From a checkpoint of a small transformer trained on Wikipedia.
Size: 13 layers, 3 heads of 64.
Architecture: rotary positions, no biases in attention or MLP, tied embeddings.
Training: 243M tokens, 14832 steps.
MLP neurons of a small language model. Each row is named by its layer, matrix (gate and up: input weights; down: output weights) and neuron, and shows model dimensions 16-143. Each number is 128 + 32 x the weight over its row's rms, rounded and kept within 0 to 255. A neuron's up and down rows have the sign that makes its largest values positive.
Before each neuron's rows, "fires after" lists the tokens most often just before its 100 highest values on Wikipedia text that the model never trained on; "fires on" lists the tokens most often at its 100 highest values on Wikipedia text that the model never trained on.

fires after: " |", "t"
fires on: "\n", ".)"
L2.gate464 [145 122  62 136 120 133 182  92  97 136 166 165 118 150 149 124 125 182  98 176  87  80 134 152  80 103 113 132 104 124  90  84 111 116 132 123 100 142 114  90 101 129 118 147 144 117 172  95 126 137  83 124 144 104 163  99 120  82 164 116 140 118 118  82 140  69 103 105  96  97 137  91 147  49  95 135  94 127 134 173 138 137 137 127 152 163  93 165 141 183 141  97 142 132 154 153  82 130 108  74 108 101 112  90 213  79 182 137 137 165  42  55 111 146 180 136 128 107 169 121 175 109  83 141 126  97  85 160]
L2.up464 [ 75 126 121 126  92 152 132 140 161 106 131 109 123  74 125  90  99 134 117 184 180 168 114  95 108  62 108  86  89 127  97 111 112 101 158  93 150 168 139 162 102 106  99 132 121 112 142 159 182 119 189 133 189 118 161 132 129 128 117 154 144 145 129 156 125 144  83 148 163 136 174 113 156 110 107 114 160 160 164 103 143  79 143  64  90 163 184 114 116 129 131 152 109  70 135 166 201  97 133 106 149  58  96  72 119 112 145 119 108  97 104 202  95 127 130 148 127  75 137 117  92  92  75 169 168 132 160 109]
L2.down464 [146  71 150 162 177 114 168  92  79 138 152 110 143 144 135 147  98 132 168 118  96  86 149 148 125 160 162 190 118 137 158  90 162 163 115 128 144 152 101 113  76 114 175 121 109 139 144  90  66 140  76 108  94 135  83 109 113 135 148 110 105 144 132  77 136 144 130 127 157 110  63 111 102  97 143 157 127 120  96  77 117 176 106 122 174  76  79  86 133 121  75  98 187 159 113  57 139 159 110 130 159 209 137 138 129 133 105 117 108 168 114  47 185  93 144  87 181 151  82 152 138 152 151 160 111 138  87 174]

fires after: " |"
fires on: "\n", " Th"
L9.gate159 [ 76 129 113 166 133 103 132 118 102 151 108 124 147  87 107 101 141 156 144 132 162 141 136 153  85 104  58  78 116 140 122 122 113 120 109 127 126 156 137 165  66  93 191 146 133 144 138 195 131 154  72 201 160 130  57 165 111  91 131 103 134 118 166  91  75  83 108 104 115  93 182 146 226 201 141 114  90  94  60 145 125 203 154 191 125  64 104 130 129  80  90  94 122 108 112 147 146 134 146 134 151  95 105  98  47 156 164 129 110 140 125 162 100  73 129 138 114  91 158  89 156 121 168  92 157 118 169 124]
L9.up159 [151 115 120 140 160 118 128 109 111 161 151 185  99 170 130 180 110 208 134 173 114 104  93 120 120 168 221 125 116 141 173 110 155 100 210 141  96 153 132 131 153 118 170 127 129 146 129 123 196 123  53 152  38  64  92 125 116 178 161 171 116 102 110  80 144 140 205 106 122 129 150 118 132 141 113 153 155 140 141 160 140 114 114 137 155  93 119  35 147 116 141 118 190 106 133 121 111 183 164 176 114 158 157 134 147 131 112 161 132 165 130 164 166 131 165 128 188 118 128 131 124 178 122 139 150 149 127  82]
L9.down159 [168 168 159 148  86 193 100 148 125 101  92 126 118 116 130  96  95 143  81 114 148  92 138 117  76 143 121 141  70 106  97 190 191 131 107 155 122  61 155 177 127  89 131 167 113 115  77 217 122 113  96 116 168  95  79 172 135 111  78 105 141  81 175 111 122 127 153 135 133 112 158 132 165 181 137 163 155 157  90  86  97 153 105 137 138 127 142  99  80  89 128 104 135  83 107 154 160 135 133 190 123 143 121 145 143  90 125  95 154 131 146 125 114 146 146 118  57  61 138 103 102 162 145 114 156 174 201 166]

fires after: "\n"
fires on: "-", " such", " Other", " various"
L3.gate241 [132 145 141 161 164 119 110 144 144 181  71  86 142 178 147 139 146  72 193 155 126 143 158  81 168  93 166 165  95 121 135 127 169 151 133 162 116 148 140  87 105  79  97  87 140 172 191 112 125 105 152 161 111 142 129 110 115  93 213 111 129 157  90 146 129 150 144 195 177 165 100 104 134 108 185  90 119 165 129  89 115 131 125 110 120 127 195 103 154 161  86 151 130 127 141 125 102 157  97  76 146 157 150 132 126 132 120 114 117 117 147 131 104  99 155 118 120 120 140 160 149  97 106 102  63 120 132 147]
L3.up241 [ 63 192 156 189 168 141 134 104 155 148  99 156 149 147 153  87 123 146 156 173 115 122 134  73 145 119 177 107 136 138  92 106 132 133 165 140 181 117 111  91 136  66 109 127 166 171 106 152 141 157 147 151 105 152 119  98 137  79 103 156  47 182 122 129 120 156 158 132  88 108 169 122  94 128 105 149 119 123 165 154 105 165 151  90  51 170 119  89 145  99 162 164 135 149 122 109  99 122  82  56 152 175 140 103 135  87 119 119 142 151 140 166 183 167 136 166 113 137 125 180 189 106 144 128  93  99 100 141]
L3.down241 [133 143  92  98 176 136 142 103 141 124  89 118  95 103 154 154 171 109 165 186 115 146 127 110 193 123 160 119 143 118 129 177 136 111  98 153  94 113 156 158 118 164 203 117 118  89 117 101  90  54 242 133 107  95 142 151 202 103 134 154 148 108  86 113  99 129 131 174 148 132  42  84 133 122 176 113 171 162 125 100 101 134 136 115 108 146 113  53 121 153 105  80  87 105 178 147 108 143 108 161 155 136  94 104 169 158 121 138 112  68 146 145 106 118  98 119 120 127 155 158 111 160 138 168  89 131 116 186]

fires after: " |", ".0", "4"
fires on: "\n", " (1", ".0)", "4"
L9.gate145 [205 116 158 166 155 140 100 155 156 104 169  97 135 103 113  62 107 175 100 174 157  95 154 115  48 128 134  98 130 163 110  89 125  85 205 102 193 130 121 146 126  98 158 140 162 132 108  85 101 106 116  86 123 175  95 175 146 134  92 103 141 137 127 106 124  72 119 125 192  93 216 137 146 226 158 105 117 110 137 130 100 150 123  96 153 133  68 113 125 192 135 134  73 163  46 113 142 173 143  96 146 142 165  82  88 100 146  94 163 138 125 147 135 110 150 136 100 137  98  94 123  95 149 114  59 168 146 137]
L9.up145 [114 145 114 135 130 153 170 144 152 174 171 107 141 113 104 135 176 128 126 181 135 150 126 185  77 145 142  81 117 112 157  99  92 105 104 118 132 129 152 165 149 158 147 101 116 170 107 153  60 131  86 162 138  96 107 185 140 109 157 166 107 140 206 148 133 112  98  97 168 123 150 100 116 147  87 143 209 187  95 130 145 114 181 124  91 130  90  98 163 190 106  83 152 139 110 148 164 178 136 124 123 126 112 165 122 150 121 135 113 129 133 126 154  74 130 202 131 120 149 161 121  85 133 159  96  53 169 126]
L9.down145 [ 92 171 130 101 113 111 145 117 180 158 111 137 171 150 162 143 137 199 144 135 133 142 124 163 126  94 143 151  86 132  38 155 137  95 126 123 136 114 139 153 114 107 182 154 120 148 152 188 125  98  99 163  76 144  93 135 154 127 166 158 149 144 151 120  97  50  79 152 110 157 123 167 171 110 177  94 127 156 149 163 210 194 130  70 112  83 138  94 144  83 161 130 107 167 167 110 100 104 124 130  69 205 123 129 140 105 106 107 138 152 122  61 174 146 151 152 135 157 199  73 150 114  94  95  92 101 139 131]

fires after: "\n", " \"", ".", "/"
fires on: "I", "J", "e", "N", "W", "\""
L6.gate425 [113 125 148  87  98 135 150  83 154 170  98 108 139 153 140 114 138 134 120 186 155 164 128 154 108 109 121  98 141 131 128 109 182 126  90 131 136 173 136  96 120 143 121 172  96 164 124 138 175 121 107 126 112 159 176 142 149 148 148 133 105 107  65 202 117 118 118 144  89 144 113  93 140 106  73 122  74 144 135  94 117 120 125 129 112 168 102 118 144 127 147 175 142  71  84 104 137 133 134 101  88 105 161 119  97 161 122  48 154 157 146 150 177 140 119 163 132 173  91  64 148 162 105 172 193 185 164 106]
L6.up425 [159 139 124 199 135 134 102 136 138  57 237  87 111 106 155  87 112 102 167  91 145 164  71 101 107 152 137 143 137 142 188 116 159 123 148 144 163 183 113 130 176 142 111  80  84 173 138 167 205 122 109 155 157 144 155 131 154 115 125 173 111 156 121  99 157  79 108 169 168 198 111 205 145  94 190 121  64 138 143 167 146 155  89 139 143 104 172 143  93 128 141 179  99 130 120 129 122 144 101 118 129 111 112 186 119 165 103 121 130 140 141 114 117 108 159 188 154  85 128 170  98  78 137 118 124 114 128 143]
L6.down425 [126 116 214 128 113 136 146  86  50  42 144 185 116 115  83  74 137 118 149  95 135 115 127 196  72 139 173 174 133 141 153 125 105 106 161 133 182  59 112 141 143  75 138  69 146 138 148 119 140  92 122 122 150 157 179 106 113 143 152 177  99 156 143 159 106 159 136 160 147 174  64 104 175  76 127 128  95 120  86 148 106 109 140 126 145 141 136 174  95 145 100 185 143  97 128 113 236 149 124 163 136 115 160 153 107 127 132 135 135 111 145 115 154 112 166 138  81 145 144 137 117 112 110 133 221 109 108 115]

fires after: "\n"
fires on: "\n"
L3.gate363 [111 168 179 108 187 167  92 123 122 127  94 185 185 139  96  85 115  95 109 140 136 162 128 181 148 121 123 121 141 167 116 111 159  57  55 114 118 138 174  58 123 191 111 155  94  75 113 122 130 120 132  91 154 165 123 104 107 187 107 117 113 131  67 172 102 123 131 168  98 126 102 118 137 134 142 143  96 142 126 165 123 172  84 118 150 143 107  80 158 111 139 148  85 112 115 120 110  91 211 113 160 192 123 124 101 155 145 166 114 125 121 119 127 151 164 187 142 156  98 130 110  89 130 124 145  90 140 183]
L3.up363 [128 135 138 107 129 166  89 159 138 175 208 115 152 146 202 107  73 155 136 137 120 138 164 134 158 122 146 100  97 148 149 174 137 146 123 104 115 139 156 157  86  83 175 119 136  61  61 123 117 153  93 125  98 157 146 125 171 146 135 155 124 135 130 155 150 163  80 137  84  83  42 174 100 110  87 182 181 165  88 126 170  97 141 134 100 110 106  36 118 112 139 162 113 165 131 159 117  66  69 107 139 124 110 151 133 200 124 104 121 184  78 149 136 116 139 170 117  80 122 124 160 133 177 132 156  56 154 133]
L3.down363 [ 74 148 161 120 184 138 127 159 175 146  64 127 146  89  72 108 115  86 103  98 131  85 128 192 116  46 127 172 104 122 147 135 114 120 120 121 152 141 125  98 121 148 143 166  98  83 115  86 154 132  91 112 119 120 124 101 108 141 143 126 161 143  54 162 123 142 140 153  83  99 160 136 148 150 119  83  79  98 139 121  70 111 135 179 122 150 103 121 135  67  81 119 132 115 174 146  72 124 184 123  92 174 134 160  75 139  70 127 122 150 120  36 106 150 115  86 112 139 139  90 122 123  74  61 170 102  91 120]

fires after: "\n", " In", " Ar"
fires on: "-", "ed", " office", " of", "w", "j"
L2.gate129 [ 99 121 158 161 141  61  69  21 142 153  80  65 115 113 145 120  96 128 126 115 167 172 143 101 125 125  55  85 107 115 146 121  71 156 149 138 106 122  94 132 115 138 171 152 142 126 168 104  77  95 142 134 171 139 141  79 139 104 133 142  94  98 130 129 156 199 219 149 124  64 132 164 142 146 139 141 142 180 135 181 135 144 151 104 108 180 145  78  82 119 105 162 134 144 142 101 176  93 132 184 148 239 127 112 120 178 107 138 113 176 122  87 154 103  99 106 125 135 142  87 128 110  98 120  98 149 172 111]
L2.up129 [ 81 127 187  85 136 105  99 145  89 137 115  77 184  79 123 104 174 110 141 100 136 129  92 115 109 164 136 110 134  93  99 166 133 121 144  94  67 133 146 164 113  56 127 123 128 123 178 138 146 185 101 135  78 154 134 115  82 167 114 120 183 116 134 145 131 172 192 100  43  92  97 128 106  99 162 106 106 102 162 146 179  81 116 121 115 120  97 112 168 103 187 155  72 133 105 126 157 109  91 139 166 174  68  84 121 144  93  82 135 107 100 148 138 163 201  88  87 115 176 127 134 107 127 135  56 131 138  67]
L2.down129 [ 89 142 157 164 127 107 156 100 167 123 149 142 123  92 126 150  89 174 154 112 178 134 152 152 130 120  76  80 168 155 154 116  94 147 159 170  91 149 126 118 112 102 161 165 181 131 120 146  89 135 184 121 116 165 120  74 172 123 116  86  72 125 139 113  98 182 146 119 151  95 170 107 111 132 141 143 170 160  86  89 100 156 163  91 140  79 142  77 121 158  75 168 148 103  87  93  44 106  86 129  94 189 174 163 185 150 137 126 106 102 129 123 124 126 103  93 182 115 127 118 134 105  60  90 160 128 147 166]

fires after: " the", " a", " an", " The", " at", "The"
fires on: " following", " that", " other", " only", "ing", " same"
L6.gate451 [133 112 104  83  93 133  89 163 116 159 102 107 148  53  99 163 119  96 114 132 115 106 131  55 141 178 158 181 135  93 148 119 155 181 153 129 141 133 133 132 194 110 157 162 124  82 164 135 143 186  93 152 180 108 171 185 116 165 178 179 109 128 136 143 178 100 157 132 181 134 125  74 140  90 103 112 104  94 113  39 122 181 141 124 128 117 145 104 171  88 124  83  63 167 115 137 119 122 156 158  85 112 138 151 143  75 103  76 112 111 175 168 157  55 110 121 125 167 166 110 190 149  99 103 143 132 156 104]
L6.up451 [116 144 113 132 129 117  97  79 153  46 140 132 209 113 124  76 144 121 111 156 184 177 186 108  95 141 166 127 150 143 162  96 140 117 173  98 130 105 135 100 134 159 142 150 117 171 158 156 171 102  74 148 121 168  75  99 173 187 106 143 165 131 169  89 102 122 147 131 160 118 190 134 144 167  96 123 120 148 121 159 108 112 181 176  99 133 100  88 138  59 138 158 175 155 159 153 165 172  91  93 158 111 110 134 106 110 134  71 147 125  73 143 111 142 106 128 105 188 124 144 107 107 199 153 107 113 139 145]
L6.down451 [159 106 149 110 148 136 174  55  92 120 119 102  97  97 153 142 207 118  94 137 123 103  92 194 154 106 120 118 113 180 141 120 131  90 114 104 185 153 154 147 136  82 171 112 109 134 151 174 107 128 181 157 196 141  98 140  85 106 108 170  75 149  62 119  81 122 123 128 153  97 117 111  74 106  76 156 130 135 136 107  96 129 127  85 169 127 102  63  93 132 150 141 120  84 174 171 113 110 114  62 142 210 152 121 160 147 148  86 138 143 110  99 166 106  67 146 124 146 116  85 126 118  82 149 116 117 102 109]

fires after: "\n", " was", " served", " is"
fires on: "-", " the", " as", " of", " appointed"
L10.gate386 [ 83 147 126 140 114 111 143 131 143 138 189 198 144 126 179  82 119  37 138  71  86 113 135  95 163 161 136  98 100 171 118  96  79  91 181 134 177 109 114 123 129 123 204  94 138 186  98 121 193 105 178 123 109  99 135 137 149 120 158  84 166 183 143  99  98 155  95 100 150 164  99 166 163 133 100 128 146 174 104 169 160 110  80 105 130 135 122 154 142  47 129 155 113 114 139  91 145 118  51  83 128 155  76 150 102 120 169 168 134 166 123 103 146  87 159  69  80  94 194 148 126 108 147 140  95 143 166 170]
L10.up386 [107 147  77  76  64 150 144 128 172 136 145 112 105 199 142 161  91 114 146  62 118  68 100 166  44 105 174 149 132 106 152 127  88 177 106 119 148 165  87 203  99  93 134  88 107 145 127 120 143 137  83 119  80 130 164 184 130 165 133  93 103  96 123 120 103 129 122 123 132 171 104  59 166 123 104 122 205 113 142 147 100 135 123  86 129 136 112 133  91 132 120 157 119 166 187 148 113 140  91 105 118 121 112 153 146  75 191 176 162 133 141 146 117 126 172  88 146 161 133 154  75 117 139  85 124 108 113  61]
L10.down386 [124 110 181 124  83 120  92 135 174 134 138 165 135 111 107 101 138 140 112 102 116  83 121 144 100 146 103 108 127 142 134 128  96 143 211  71 138 111 105 103 100 126  77 123 118 150  95 103 128 139 167  94 103 120 126 134 111 190 145 193 188 141 133 144 113 129 211 153 182 128 101 140 149 127 150 127 175  66 133 114 119 107 131  88 156  55 133 144 148 141 182 124 168 159 170  66 124 199  81 107 150 169 135 141 165 163 173 130 116  68 120 119  97  99  97 133 156 118 142 144 107 105 130 102 100  78  78 114]

fires after: "\n", " Al", " \"", "Al"
fires on: "-R", "R", " just", " (r", "l"
L2.gate509 [101 164 109 100 184  45 124  90  63 141 114 114 120 162 118 133 130 110  94 149  89 177  63 170  62 125 170 142 130  84 185 125 172 146 102 127 118 122 100 123 161 110  97 144 120 126  85 118 183 126 132  96 100 131 121 154 141 127 165  95 134 185 150 149 141 107 116  88  81 114 158 135 234 141 101 161 108 101 131 125  95 139  96 149 120 140 161 152 149  92 120 192 148 183 142 110 105 146 137  85 137 116  90 120  73  85 123 211 138 131 131 159  91 188 177  73 108  88  93 118  84 137 142  79 126 151  93 134]
L2.up509 [112 144  78 168 125 106 123  71  99  92 107 117 116 149  90 171 176 117 177 153 182 209 105 139 115 155 136  99 155 114 144  60  99 148 129  96 133 154 148 119 131 187 120 154 134 129 195 177 139 216 128 147 135 147 144 188 133 122  85 117 128 153 174 178 129  84 141 150 121  76 156 131 220 127 129 122 141  99 161 156 157 104  99 114 122 141 127 131 180 104 159 140 119 154 132 135 113 126 127  62  88 135  93 137 114 110 104 129 138  96 136  78 133 114 126 116 141 130 138  89 101 141  87 171 122 174  98 138]
L2.down509 [158 133 147 154 114 128  97 123 155 103  98 140 144 127 160  94 138 155 123 120 144 167 150  76 192 122 128 144 143 141  94 108 130 157 152 125 125 188 191 140 109 139 151 116 101  83 131 118 147 102 171 169 162 143 131  99 123 166 148 156 142  89 142 132  92 186 125 166 133 167  93 104 125  90  98 139 163  86 183 112 111 132 104  68 129  99  94 128 126 140 106 123 142  98 128 203 113  34  72 180 147 141 142 163 137 180 136  50  88 120 102 124 195  77 101 161 152 156 101 137 169 143  98 138 121 139  91  97]

fires after: " Al", " E", " al", "Al", " d"
fires on: "-R", "and", "ar", "vil", "-A"
L3.gate316 [122  65 138  69 120 121  80 154 119 133  70 120  82 137 172 144 136  78 134 137 141 162 190 177 114 126  89 139 129 123 161 117  71  98 139 105  99 158 183 104  86 113 159 118  62  70 148 115 123 103 117  95 120 124 105 176 146 155 146 130 158  82 135 110 109 109 164 120 168  60 168 123 142 104 125  94 125 117 136 143 119 111 131 117 162 177 134 151 160 103  98  93  95 154 194 130 161 118 132 180  68  79  59 140 139 169 127 148  92 127 128 146 196  96 140 162 162 143 163 123 155 140 156 143 198 154 126 131]
L3.up316 [130  71 135 110 180 138 119 122 166 128 140 168 123 161 152 133 135 134 109 154 114 144 171 226 115 109 147  91 177  94 129 141  58 147 147 125 100 135 158  96 148 139 137  89 161  97 139  89 179 136 131 122 158 180 135 128 142 124 145 158  80 116 165 106  99 133 170 101  88 153 138 149  98  74 128 105 180 173 204 105 147  96 117 115 161 118 173 143 114  60 152 100 132 121 121 125 122  78 109  83 130 124 124 109  90 138 114 179 149 121 154 147 144 125 193 110  91 118 132 167 120 133 179 100  87 175 145 118]
L3.down316 [104 101 105  76 113 129 152 131  99  95  58 103 157 135 137 159 123  76 124  97  97 111 102 115  95 109 132 151 100 138 192 166 100 125 107 107 122 148 111 132 104  94 114 130  71 111 122 152  83  65 100 204  97 127  98 132  96 150 147  97 201 144  88 143 152 183 157 112 134 126 128 176 153 156 114 105 105  84 188 113 110 145 111 132  86 208 121 105 183 117 117 100 114 161 139 149 185 229 154 173  60 143 101 104  99 154 124 115 110  59 159 134  89  98 105 123  99 150 131 106  97 170  66 137  96 120 146 179]

fires after: "\n", " |"
fires on: "\n", " Time", " Length"
L4.gate324 [ 87 174 131 100 129 122 116 116 118 142 167  80 157 193 120 154 121 185 107 135 178 110 104 133 135  96 134 191 144 124  75 152 102 138 119  86  85 122 116  96 143  61 136 143  94  99 142 121 115 149 122 107  78 129 149 150 129 118 158  95 157 136 134 149 100 110 137 131 143  96 164 184 137 178 101 146 104 150 108 179 158 156 113 102  53  82  66 105  70  75  97 161 219 115  84 102 150 141 162 110 153 175 158 141 154 131 182 162 121 135 125 122  90 120  72 154 126 126 154 123 130  96 179 213 136 149 151 157]
L4.up324 [133 118 106 168  93 170 128 132 161 152  72 144 189 126 137 167 162 125  88  95 137  52  83 170 107 128 151  69 131  47 111 114 105 129 146 130  71 133 126 104 124 119 122 103 116 146 113 130 124 101 129 120 114 125 148 109 132  50 108  65 157 131  80 149  91 105 127 179 128 135 137 109 169 106  99 136  97 112  92 178 139  88  96  84 126 161 137 142 106  85 111 133 139 172 110 138  98 115 146 110 140  99 129 133  90 109  93 169  62 120 167 101 100 113  59 147 166 103 156 162 110  73 164 131 121 105 105 136]
L4.down324 [155 115  95 140  97 132 118 187 142  89 132  56 132 141 131  90  85 126 215  91 131 179 146 109 135 128 113 111 144 121 100 109 110 117 185 136  95 120 120  62 134  81 115 192 135 127 158  83 133 142  91 113 110 155 128 111  79 211 110 109 103 113 178 165  95 128  97 146 137 112 185 181  75 139 129 134 168 154 109 141 145 146 150 152 137 122 133  84 131  91 154 144 133  93 217 151  89  95 182 148 170 157 147 121 133 187 153 141 180 177 121 156 129 106 119  97 123 129 167  81  93 163 113  96  72 141 128 179]